From a checkpoint of a small transformer trained on Wikipedia: learned positions.
MLP neurons of a small language model. Each row is named by its layer, matrix (down: output weights) and neuron, and shows model dimensions 256-511. Each number is 128 + 32 x the weight over its row's rms, rounded and kept within 0 to 255. Numbers have three digits each.
A block is one neuron, or neurons of one layer that tend to fire together. After each block is what it responds to, as a language model described it from the Wikipedia text at the highest values.

L2.down1615:120107096135101171126112134099113127120166146049144090127067184151141160124108087126131180144123084102101117080070085133101148120122109166087125066138114160127117166143125123183124141144093116123143129182079103109142148120105114132200143107159116115072110122125133106149125105165112179107127125098075128111050116109152116134144125144184114146097125123137087117164144096127137106067158146127119142181142145114105112095130169116092131038141104125156140128137143194122188179152158156090091150145170162110072095136097104102101138117161111149142085101182109136156136140149092179085107171125078121115126150059138127122108160138174111120118106108094112119133112134111148136191135094175067130099147146151153108151132188129149145134152151166128087105075220133119070182134136114
L2.down2676:067175128120095169152097138110133144107142110121180085123164156121095171067112154162073137153124127087163150130145156125133094111156109107128146158111077154162163121149142115166092116097144124160136131136126131079127109118209128170133130206155144167086165168073146177105118189120080104078100109191044104073127132151150149058163108150121119122105105172145133107125119137110160115174124127124168149079152138101093144145107141151101113097158149122134066124122047126095133145098127111178143141129098101148096067164114192075121118115146067133101079119189127164167147098091185136135076152135138123061085089119106108134094108149155188161124179136088151070145089128106139136158169174110124139148137110162139156142142170106073143132087151099112127115106148089128099111150127112
L2.down3874:092128152146128186113081162123130177117123160083166139143123136117091171161161107127104094170099107116144135117118116108102159125116095092143145076100108168172163138176166139151130109158123088124124092137138130066134077114119142142191141173154099080120172124108158138196130072101085146097133154147148129126117089120144091152145191086153134148130088141129138116098102088142199111146205107141119128153185123131021131119151159107049090060151148122116091117150214128141143152155196201196075084064163191129065110120061132109158130134199123054104116102195083123143113133103103168092129085130106130103179146127120189114084148136091143160119129202142143138103091124113150114158171161126082140106099143120136156128169135098121153180134135173134133136127090166158054190122088103
L2.down4423:117127034105117098135075103160134166115084163142108135080167199184145118061117133123136165149162138125109136135165134106131065123130111160163185099162130144174129165115142128130127090202128108095114152139099112129124132160120137126114194127177151126112120057147156146132123139158156136115128069183138155129140086142145133119139178154093093123149101170143160126167184090172120073109128126130167127171104214130113086078038128135074098151142121139118121148101148093173123141145171125156172150129115044095059108152138158103163178172123105134122125126112149125142127147121127132080145078174109053172077124117116137153121174102104090141129094129138161058137168117109153114163113174109153137132119132125134144167112123092147162100063086170169102166155043076139122175121135116
The token in or In, both as a preposition (In 1976, in Brazil, In office) and as a word-start piece (Institut, initially, including).

L4.down248:125126129184158105171163132135118155101133145120129094148157161118099086132079144102166123139094153104116110167138143154133110119093168171157133152126147154202154144179075166090129143116066101141151115160163057210124128124128100155083155198098118117080124103140173121164109148140145101045173099242064136096168108212099140101100197155141158163106151195146095137112148160064098126118095104135153168160177132152120139153094179125138118132125103059131104095145129152122088097095157114122134162137119091119115126128124092150128154151099141158138156147120168076106178133155146179099079137129133107097096138137165127112154126061113106146131118104131106154159173097110178096093110133056088140156098190160111067154129139195110125160091118097144123186127180106088083120146098182
L4.down476:131135139085196156136124081103121098141118135083140118124051144134184131101101134082109120147135046131178150117135166173102097136131136114100144054099063117159170134171110124068090165104102122140165097155136125172122143150129113111154067162100150140078110102153248092163174110155127159119144166117149144183106164125149145158166192111129115104174136118170169223115133133137085108129147110183144159134161150089139109091122171136174129157105105115169132212097122211091175156115072149107075109142076108138091120106135134203151065082180088196119193099111123157129116147106119120104080141068160112114149091140142119108045176086176098120148087177092174170107156120159105052106140143126078090144133139153129127158071126145147171110112129128104080129067174132124199177165167113
L4.down702:124119111106115117128172153102145143142103152218130077118152094138112149148118087110132090044141127157114105169088185165076106122184108122143115132168102139132153096171136188073132176181140135122171142122156159091157101169036154203123240145078174201103108157124055138109175175139084173124092096119215162179091105151096101112108113128163142130127126136181214100140086150151125230180151168141115162137117204094174080122153129143125153072168172117136117110122077206138116084085098168108139116146134101108168152109104094144083167047152152124101144108120121125101130178101129119077105156132168115114128116145084083147092130110144171105122127118118104096071129112101141123100112127125106152157177104121101142154146115094154143123147109112126111117090168088112146133133159110
L4.down1171:174141148136177148138132131160154164142120151148166142103104106125161123071166124084146131104080069155162105110101191145073162069172133221145101115117132156121154111139132088113172139142059145103088146053121129105123157120109138165134131135219070159117151117118076121128179123092161099121119164136115105105102141148118117143054130125096101114046109124063097133163119155125107104080089138154106110127194122158159130094135161154143152150073131120126127092110080101090140136157127117149040142111112119128068134138101116105138147110062100141124128105138117133106106141165170100160131076092066163154094079114139225165134109117136110139122110212124136141142145113148113101123131105095132124148093160151119110142116119129167137120110107062137129160139115209140156141145148116
L4.down1589:114101084166115148114100169155174169121172152144177205105152107132153143126186204143102152122211131107122113123087126147101156118074165152178148191110162114119117100152093133140125183130142137114084138100157047128142132103152145068151135145122126091126099163128152153092150148080126115087181084101096138131088064126122107111177128145121103104099122219148068051105114131121092137155128167170106117133118146161207131118103140110075112146091135087132080142165190141176117120168107136122106068117180179216189144165123147117149116183110088173121138125112115165114096155062091076139073177116116182126132127100143141127152172148102136102101115085118122155192160154110135138165138102089179146058163095143129135194057161094058143131175137207113098130124128112102109132155170075
L4.down1624:151133173097171123127127155131100122080133150102084111113116079211134146117100169098095171127194118188131123075117103164100098149115128149138114120189105127153047150137132085173126126137106091153106130192139170132125151096098094100142101140115126088131128152085117123150119126112138144180105167060209128170168131150125106108142166177108134123116148140092105144066113164138094068106150132101172179163142137109143158113173089106119115079056153106086140130099127131140174125125085208123118083123116106102115103129124113098112116137150091154078136186156061124111119161165093101144186065057146160134137146115149114114146089125174140118174127151141152135126105064168097121154119117070151108171079106140136093127152146121110208203156137123158077139060139099134180091071135097
L4.down2680:130129129124125130141113162146103133135084084154191144137071133152107100066105161134147122099081117120159133126086193204084136178155169174106187121105115143118183091139118196130106153161153107160101155108129097132132199138067101128133127139104138140157109133092101114156156128101162091188101195146161150092147086177114167110146122112178115179164065138129157127115070135104116122116112127112103159144118130113194104157111133116124198148079138133208121183141070174088131100043135116112063110115140085153097160144088122105141141125165135166092169076133146121168158056189114122115116115128195141122134079141120099155191179103168136063113162109119106064115103109158132150169119065161149128185095151136159173201106059121122149116076103068088159106103151103089101142087120073
L4.down2912:180151106125144184104145156180108057130075088103124123112179137139142126112116028165132164110141120145152131088042085118115098130126148152168129150148133163127146084149063053068162126134084072180086143104124128093121169096101138136117103155137143163163147066119139149168123102092176143125105149158101152080177039121130099161113079102179120141108180145150108178201105100139162147099112129106137151186080104141144145098128146159166113143130167123087114175112144100183137080120100134112121148126147049172122150069174122107132081146117182153096159122127152138153145160113094132112075023124102125154146080132152167169126147121116120146147139117120163064124119157129104100184126123077117129153145077125116143106130107153163157125104157183126126079152168144158177177141076118
L4.down3020:146162107106079099171143130131150173146134138188146146155107112133127190145102134138144158118074128164134091169093126246178095145136146183123078184144132123095154114109127131093115185175152121183109168139153178171139128150137140115140098195125116079170108184101107139144125135136137162123131096114141173122097156148109187157127140128171060124176167112133165157106153110089143135095148118128132139096038099134124119123131099143161093090120134129052143120159197202168110109128133135069133197121087150065106083150084149099134111109115108142135109104067142177115166140135114078107166122131183133087123135122109075104078107105080166115149180095136148107104136112171167082124102111131131151151139156135180110149093174100148204101091126104101199102152110119127178123130119102
L4.down3293:112112089173158143141114168126097164129114130136129091122163123072155123105087089017105129123121122161122113087086151149083138112093116069079196109129172137115117125141111112164167112080159113151127094125174135147095147113130136150148194132119123173150144158143127127105183124110148152091153161130182123081148070146150124179147157155129155099079025132127130148130126113137127101089119131186159170137123102143155154117133141131094147094138144146112167099193116121138177123115150121045068125126093121140101104096142145172097151184174186148148116116152129123125205103119164162094126180132164173134143115128154125115127159081058179153148142178143047183133090154147071162155158108141122170110075185100077144119132119107131173091079161110145133107122154099144138150116131113
L4.down3382:120106134132111044093129213091118116205131163167104105101100138106107183087093163030174091117128148141124152145116114104108130145118149149115099154098179181178114105141117119169138157151078157122071177135119060177132130133092158143158139106129058121137129066115090105180124100146127148110124055141119071158172084153109160117091152113123082125104165145178168099108148164160103120192143119166144162138165153109139153130154118086031130157126081133128165125189126080142115106101103133068119102084168085153116099100124123147094156189167109118108073121121175127153153078126158202154076124117113119130158154137131113047081164099121060155132096129063133113128129141115146198156103095111139097156135095155069101120142170117145140155104108140130113130050147101089121084176165144
L4.down3643:088158093151127129143142134113162216119124146154097151082128122087138132139104079148126058137069153110083132111120124140127096183155102127160115167092138144137138086043104209086096125086085118143098124090104133139121140128156134137172133103093158119128115146135121105072139141128090186114144134151130107108149186126071159109079101161134069199135149101128111144148117119099112077165145093183116163159139121169134154155118115097151133066120087155108133146181072099149134107151120152099169181165105078120152126122153123148157065073088160132114166113219113047140128161093161064107104094157115110145119052167142109173163182174118087101143121135133117095096084167161118090170170110116143161086150091121135099127158147142073152092156072149123140143102155124120095108110169136
L4.down3900:114121092161153126126110157112103174170096093166127110095184168094180094076137070037083103152159091177142115119128112161135188151112129139106193102073165107169065074139115173136145137123131133181145150143164113167088153110038185127102134058076097140098138170148084145096146099095124168130178136117133133087138044132117140102134131155149133095074023168198146133142140083100154116086146123156170185118128109128145138131097124151057193122137150148119109120190065115136156155125147137110123121111117114080151122050157155092164150145114123112167123076163148117129145104137162113111116132163118179102147107145096128157148152078063128142120101182145083146128112154150108138186147054123131150115125125082080139169123114079148122082093140154177095082131154127157119140127149091
L4.down4123:122112120105108126157133159092154141153107186133119142159128135159133109127133123106096140085125113110120131018103142201188129156114115166105147161117122145184198172144210103094109088129106119078099146110123114158122166105109113134129129125086118075095104121104168142126145130096117097175145144074130066110189082139150128148084184090129070114159106154105198085131101121123119128097086113138205112137123103129106113073110115142147122151163124126143096118126146089084146129127136075169136201155114114144155106147117127159178117127142130141146173110171119111116160193110153165162123117178138143147122113143100127069088185070143116137149124086137133095125097190165135174182132144104093088177101184131120159118144167141102155183130101093132104158076121174145142110160114116
L4.down4259:134210127184181153183128153123149174122125163139111109103112128130116161130119146088133104092098119122147123130139140123127087143111142123139129124115123078127169120134119159082133102137167088093105122161101145138120162150140210147104109096130123150123170155113100119118102138138152147146168108148109099103139155106133113105177110138168165118133181144054098080184099118064177122132144115158126133098180071113125106180105102137084122122090131141042132115113178084144101165143135162168113126137129133164088152114094107117103139120152176147139182143132105098138159137122139154131145128116174172068169113116119117051155159125173155100136063056144124118153112099162127158176116087105120163150082148091126154126168086147126189147127147124076147150115113063104100153202171155
L4.down4499:112116085202096185091123134091056108082142115177235142086139104073116136174152173153137102132133100170137141091128122105087082172119145034170120114094113121186124120087174086172136095154109148157160167088127116173149174112130173103122158113137104151132135127105098172142103131120154112129119113146086182161148133152174130166114174123064061164128138147192092119176109148158103072120106085113053108142177089128085130139158153113154183231118146120126156147175133136110131149110049121075095147088146150124125168114122175174199139124138145118138119126210144068156111129103115128079144169141115140132149154154116228097176108092122060121145092073154114125085138087133134114142098080148152153127135139128158198134143076146112123053085151135081067104090143141152153179148205097
Short word-piece tokens ending in the letter e that open a longer word split into pieces, such as Re in Re-active, Se in Se-quence, and e in Ost-e-oporosis.

L5.down528:097133092142095130137062134070114100103171149106134078144117159165140136168126158131116129175071159141088165128123107156127100201072084130129136075114076136118143168162071144159135138121124121108087107160141122133143164132157080102163184088092038088114168131107152122107072115130060144083074110134176105091122145092183198112178137186204123113127141133180141143126068078091133071141141144097156142141138179113122189101130089100122152150121098144138125116148102151100122153154163113105126142129143078118116137134076121132096124100179099192131140129127132111162176132114097113145114118118099172061092139132114105099095183076145138107128161074158120142091123174139086157150126142089101171142204132140110133141142125141084121110147149127096105165105121115178101151149159148
The word "in" (sometimes "on") opening a phrase after a completed clause or sentence, usually before dates or events, as in "in 1990" and "in the 2008 election"; also "In" beginning words like "Inspectah".

L2.down639:120102208130094151078157096119119155186097128140084099057144101140124069098092108077129148072145103094102124104133109170132120137121065126118178128148076155125176123153077115131156098117112108170135064102120097133100151102130118165157146114111111154115116140115104110128171123080156148199105142166115111116132186070131161105139166142161125164118171149111131092086071152087148129171078026106160130157123131102173096073162167136096134110104111113086100093103146144136125122165086113116073146186161102158130107108154080139088144083119091179064109128110119119080178096157124130146110083058138098091161146121167154142111147179157162073099178156142115066123180122091124092128111122128146168175129116133122148112143023159076156070101116094202039127156099140065210155186122152
L2.down1012:109173116128109163104173123117121046171157136068119145123145146152145195139117112130131107114093149118118119107067147174138110068161134156162102052143106101093125115123049126135170131132124112128074133153107125158150135090166164162104154055089141093129156165146145153068150110157169133185151127109178117114147154114157121124119110112091153053048053107128128053149073103118118112118143154153130194151143073136132117105088177082109132097068143095111086110131153207108175157151135137108161121164114072157121112125177098142098175122139162168158161160147143149111108142149099133141185153095121156120082110163141082120100110156132150100145096114193123149169159085096138100174126087095155140129138134114153152128131085096124149112109144169114111131156179109123131092179181101
L2.down1457:100152112097117142135148122146115116150098101086092096132130128142047108129110131129112172096116091101136220119119188140140097177136146157078143100151067107100120163165137109161125110089057146090097077066067154116154141167119161204125118066086142140093122161086119123124161119083127154121166076144098170070143082101119137164121140146113144090094168158140151103101106127139082146145107191112113111147153167131132170119177122095151096109079128130114103115138107142145168160084145142099153161137131155132171123132120066081094139096157166204117097142111062106152109103200144108099139127093110113143154142092146150083171142144123107101142084168135116175117213148083117043164122192131149105139097169188103121141166176163126109134065135137165093137092171154221219156118099093
L2.down4125:176135168128174167157203099113133176104097135137132129140142085152190149172100109153156187188089188112102173145061129163172118205117064052160131117137127118176137156103107180129129071145135079167187073136173105117113128132181154112166115117125136106207079173156085093140086223144185086134153100076065096143177071102082118150109092095148110103068154046087119073134144075146134125180128140121157110068113092145116117085140160089125124141119116119144101188118173128105121147148144123146134129113121137127113169141220150156186155120140141121168156084120141140126074157082109163115061083165079117135115098194164108113122105171171129128126136082122087148156148101081189131076086094074154123115105167123189129091099088087072126131113117103156086128101130132121148089106093130
The first piece of a word split into pieces, mostly "re" (re-established, reclassified, rented, Reunions) and capital "C" (CAR, USC, Cherno).

L5.down2466:157137101135180162138129156097112144137130122096104121089159080099151101120059106125121108066097133100130090122145123118111096150129098134014163146167135140140089151106108093185178079146081153133147107161143142159116149093111121126148163108148057166089114151156092148135136132125077136096109116126175143089172079114166172134092129111109153123129097148088081126135156125133146118093119098177084130147149080133146093141155199146173165076138140086100146151106101090156124136118091141141126153131155168135137112155151155124134130118151159125121086101150102114115128070134166110071112114119143161152154160066145093173094082121128137128107115128109063118124171131168041133137175080135129165109065215141024179081145079160129145089100127089170114153147120157141167168131137087
Word-piece tokens ending in silent or vowel "e" inside proper names, often foreign, such as Noguei-ra, Józe-fiak, Châte-au, Denise.

L4.down57:019080165145110132106092091191161141149167134116147163147123086163142128083073141157135123115116124197095189076126125127174186099155085094187099072150125136172156107087123131095163122094120119152177132217131108134168106099095106073120193185129060137178116118143118050116110107111102157101155099174144082167141106183196074138137158183209148184123115170131111141089134132143124144089100097070170123130093119186086098124059189139014096162074111123097161144159116133104170133106184122158115115088160130106094128114095135146171156128168114096167188122088092078122129181098123113134150114164118166112133136132138175172146111184151136116101176123210153071056100150124138115126105137135202080148163112122129139119156101093127176159108165123169123128103078094122169150143105135
L4.down334:134152109209149152154120119110118119104134176116149206092094107143114162152159176030182121139142114098142117104140113123153029207046146099122141157133121121078157089092138103112077111094086104146121093137114126104174058132133186163148164069140210177149072083137145121128131167107147096113141167119129126138128125140101100102158130152126071159167141128122108092120103149102122100144144148133136125163138162121048199176157105162082086128099108155109099129129150136105112149055144108092108115146156071138085181139103131109111153093132104151122131135159133135125151162147066093093140126154127147166160096128083139121160123096147153139161082138098059171108096130164164136095089081174060099175167108113091093119148093039121125129092091150097200107104114131133118179156100113
L4.down435:161123121081172139162093056127098130138102148154081112132142158152118123209132112096162144206081191113170136130081104168115069170096152042159113081115116107158058119131135121131107160185107117179133063162139137154123125041119151133127069171125156115122138095115154146139080147211170183128183173165143117091123145134165117178148088102127174122123100122118091165120132131119162154177135145197135138100098120125114110113103149148085094143137156127119140153131100162138165147156166103133132129121075132066121124051116149113146038106154180173146145118159142150166139088130108111066124175126141104073146120197112081099122076112114140149184141126097158141094184055093101107141141127137092174120118126082131112084114157123123149110131143114186090079119130113085118164114168157
L4.down568:132101103161169064143160140106133141100123203101115169084139206149050119164188182094118121122125071140123159121157171159151098119175100085149108116117098117120193179117129063073104153155118132122129121120124107082139130131122149115112158070143117145176157134120147103089129136158138141168101195083086189163150069092131175137098138119143069126113136134108176090120125072125140155181117123106163135115113159071119124111065170148107126075129157162145103094104103123109125129153144105142112072139123097099152103132154125156149078138086111141111168129176098145113114132114079144174113149140115098079139070120150131181144162140120146173117067113091126119107157127119137128113138148118109134051149146168076178073168109096098154134133136109162097194139100121154090109179098098
L4.down829:130130127115099123091144134160153105148123184098063127149100134098120141096089139065113178107152101150101163122135120164141117185142137080138131136140146159132155129117207195131147179141102109124125182164101155128108135120092130175198129167124078138146143091043137108142110119135061115109131134151071127090064173126162102112101112157145190148121130131142193087125095139128131145118106141087112167110175182149073142101144189102099141192138138102118157034069152155091122133174150155167106137075101128143133129132079103129107112124166167114054139154134196163127077109134089098135117164186144096128101141173140141127136123105150092175096105093063111133075123100128080156127172050129109166129129066131148157116101131184115111136112125170153083091069118162102121088095086167
L4.down936:119113087118091154096104101104105091132151208075083115111114124099091152243151218107130161187133134147114154147136142127160121106090131060122194015115065137137075137088137149156106166142048037129136121151127114116113114065176146120162122113141105121137168130074161132132130094116080207090117120155164152096134125102158182112104124171192150106119116120131112135084097084100127088089127119150148151161168163110092154097124168127067126078091132152097085144126133131104172169133166129131075132090113086103102161150075141150143164116172121147157132150162124147150168108107099124113089150097114137095129162119099140109126150093162175157117129106124122098087092130106084171093133108131042124137113158124093121137172109160079149144115115190136108121071143086183140160116103129
L4.down1522:141161102128068081081109121074187197161128107163125137132158129176170132107126115040125135120164112158081207121135125157137187175130164112109122122090129126107148115140211156132215198149128149157145130131156119081086073107152122128122089123124067119174139154114170106143111091174136099152140155153159133081118127133108122146098134128143102168125129085132187090151149158101079108180161179108127141181165113129116151155095091147090145107155139144144125123155117091138116150120198074125180190159121179100173134120098106132130098087149148103114125084130153169098126186167154163176079122097102145126134120100113141096141169132142079097131116109106145116095161183105131146160119145148112125157142121128136113113070135109202144099185191117115124136078203157085103126147135045
L4.down1544:139143173113090133123196054150099067147146114114163193162168166142187008110144082176109113133092192096119112107139143170141106084130096134165161082110138108147077139085127145161111125142151131152122167092137046063124171130126094098137117084138121132127122084102151120107132071110149119102117091062176101103116114139195161160169131123126171116109129126128136126167085099093143125124160125165153104086122078140094148180144102146107124167123120101164139062121128147133172134086188117120095110157129190106095145132136108104140136119161086156156102093155131123125113168073126149146107059119076203129123122069103169118128127117174136140107147092157095089108104084108143150062089113156093156171138135153147115186119073103171121110132120132114130121138075152113092161124124156
L4.down1669:060194096134079132102172162097129066071115091163118124101172159117125105137140179117108128067111179138134127077202129137093162092131140082143194124127064136099103136078154129142098108128143180095128135137122150189082117084144057115148129168167130151141151100142145181149150188107123111101178137180206106141081071143187181129089118155123139128147141125083067105100162165087143113103146095135129143093161114116071102185141141132142136095172085129166149136130149158111138134190170155178167195206162140053104138143140152125092139163073066123075114169121175191109128152152113097171116122165094181078094162114128174118118150123159170077116098131150164091183155094102089115120147123113076086156147130106182142068102126136108117141085163162048143108111091109179152145110208209
L4.down1859:149109114102158117094132117132116159132110112190120155126169128136175110155160114096151221142183093118148131122162127110142151092134136098158134083108185107127137124125124079168083183176085100155135091060102096140146086115146174122175037075170151109111128121086107145152143103158136104151128122136126155136153103125208046108111161094092125175167077125132169145157071097084090124133165187078151124129138126162143097076106071189174135118118120116089140110094163120138089134192142189104166090120113139202143171142075103111105107098140134129146108130176145146118124151124147095137119107112105145118108146055082152138186208070117142136113069107078074202124178146111105199108143088184146116142164121083102142092149170136123129092094100139177170150133148151111139123084113131
L4.down2070:158144129144111112188091098105147157144108134129113059099169157094079155162129149164141143132083152121141160158099133131156135102124119161141041095168141130096074084144132140240122160138118107192162125125151084102130086109173123129064122110093088124085089097172126139124132127157139099228087128126113186148137117101191160087146142113099217094031172139052136124099134172081116089134150145135086138120132098129111131080162131077121112111130139145124109103097131140124129157147124068099105118135135090119139084113150159143166144127140103155142049163194081132143159155139111091165124102074111145177102145130131058102116086133095140136178121131096110192139081115159155127170125079091079107131108135143095179109150150126121172170163133151078090127142130160132244140164144124
L4.down2110:070160136103130176146110052153104117082126087091154080049153141066144090117131172110203123145126186090147137088131103139125176117117167117172128144153158141085117097114126151138139110083074147160167156138107083122077117107114099112118154172183133225168138115177137157111102170169164079158121132095210117098065101118161154104149120118087150111204156146107139184187199153139129067128116140139102138140205093094197100160127094116119104083203105076159093113140147214118136127160142117118121125189126106083096136115080160151107131105147144047104112136082116061062105126096124092151129051105163088150102169119074109159115157119130102095098135183110111139145119123140126142099174130082045123157136096106095127107140119111118156149133146105110115122090123099156151125140131127
L4.down2612:180105157191167174133197112120117067092142122095204167149117135089091142073139140165205111110127184116124180095119129109147151140101191099104135026152104054132115184128168138160120094090112166138131145135071176085150096172118135139109117127128135122151157091160117097115107105115112111109084112148173156177108097155137137115127088114144176075162136158161105157132107191081171128138173108153139106149123122109137096131110154130121116175104128169109117098210180120066108145113150127135116122120086090132110179131099121096169132162120165157157135116110132152184077201104134063171100089165137139103126152119085135095160156125115136081106128108154167117110143165071107101141113100170118117155180167130123162099147125153143099119163141157148146097089135094116146161085144080
L4.down2997:094131123103186096130145101176184160106111137144147158130147125100141091130134135112116167155150104179110124104142123153133185124099149110174164134082189084132152189127146109084124118172128138162123096095090050134115108110172150061152070082149123120156121122143104118099087146161100118171087130071086110077096150101097127144179106107132154169113084066118075124148168132145165132156191067160121067151143096138097136169126150164136097163122106112224144153150154125163106107177194128147131142210115175118149202103121106217135101107111121081106141129112161164146076109093155127097061120147149159107126152127151212127146065095156145141100134098121138058107138091112087093093105146093096125081110075112158119171160101072169138073142126070127067064106184147091095135172071132
L4.down3865:132102113135110152119099137078125103130159154153200135140144122103112097147127129137190151123110130149134098141135166078198178139119142131118124078104094177102118076112138162111088208120114117130107084139145121162170075145156172102147148110109142134116103126134108090105077179112132151087110131153175063130158053107130104133032100146204056158073153188145094112085150120112194156080182134141061129164108096117134130158116106095128128125100144088108168103138092162115120140083201221146097115135132148126156115113113161150130061107149122176119131168114133125159128154105164165150081156144153105094095120137193133112100148120146121089126126164177168228106129128104098103072143107064089121145181152120164120111066104127127083129101143120120080160130140153133163129120093127
L4.down4428:165125120109137096141178114121127131115142139096119133135067101133113175144105137137097123141161162161099132144126094092086133205150137086158099130162099133134081102120160117147126132086142145204123141156128168057087173134111169112145126143205101159083225142177159120112126154130127152139130158128100150164178101154166172138117132169137114122136114120152142149107101147181128118158112139097182050173107115106145236117185136122134129090126147143168130123138110115096105140111157152123147139133090135158113141177090079130140134117149186124118075127123103131182160115103148094135130109127137125105128173120076135126151154137116100130135207147071139105085144123086128076122154120150106130200120160136175148171080107139133109022151164102139119059148132096127160166161105117
Word-initial fragments like in, ex, inter, often Latin prefixes split off longer words (in-tense, ex-ceeds, inter-act), plus sentence-initial "In" before dates.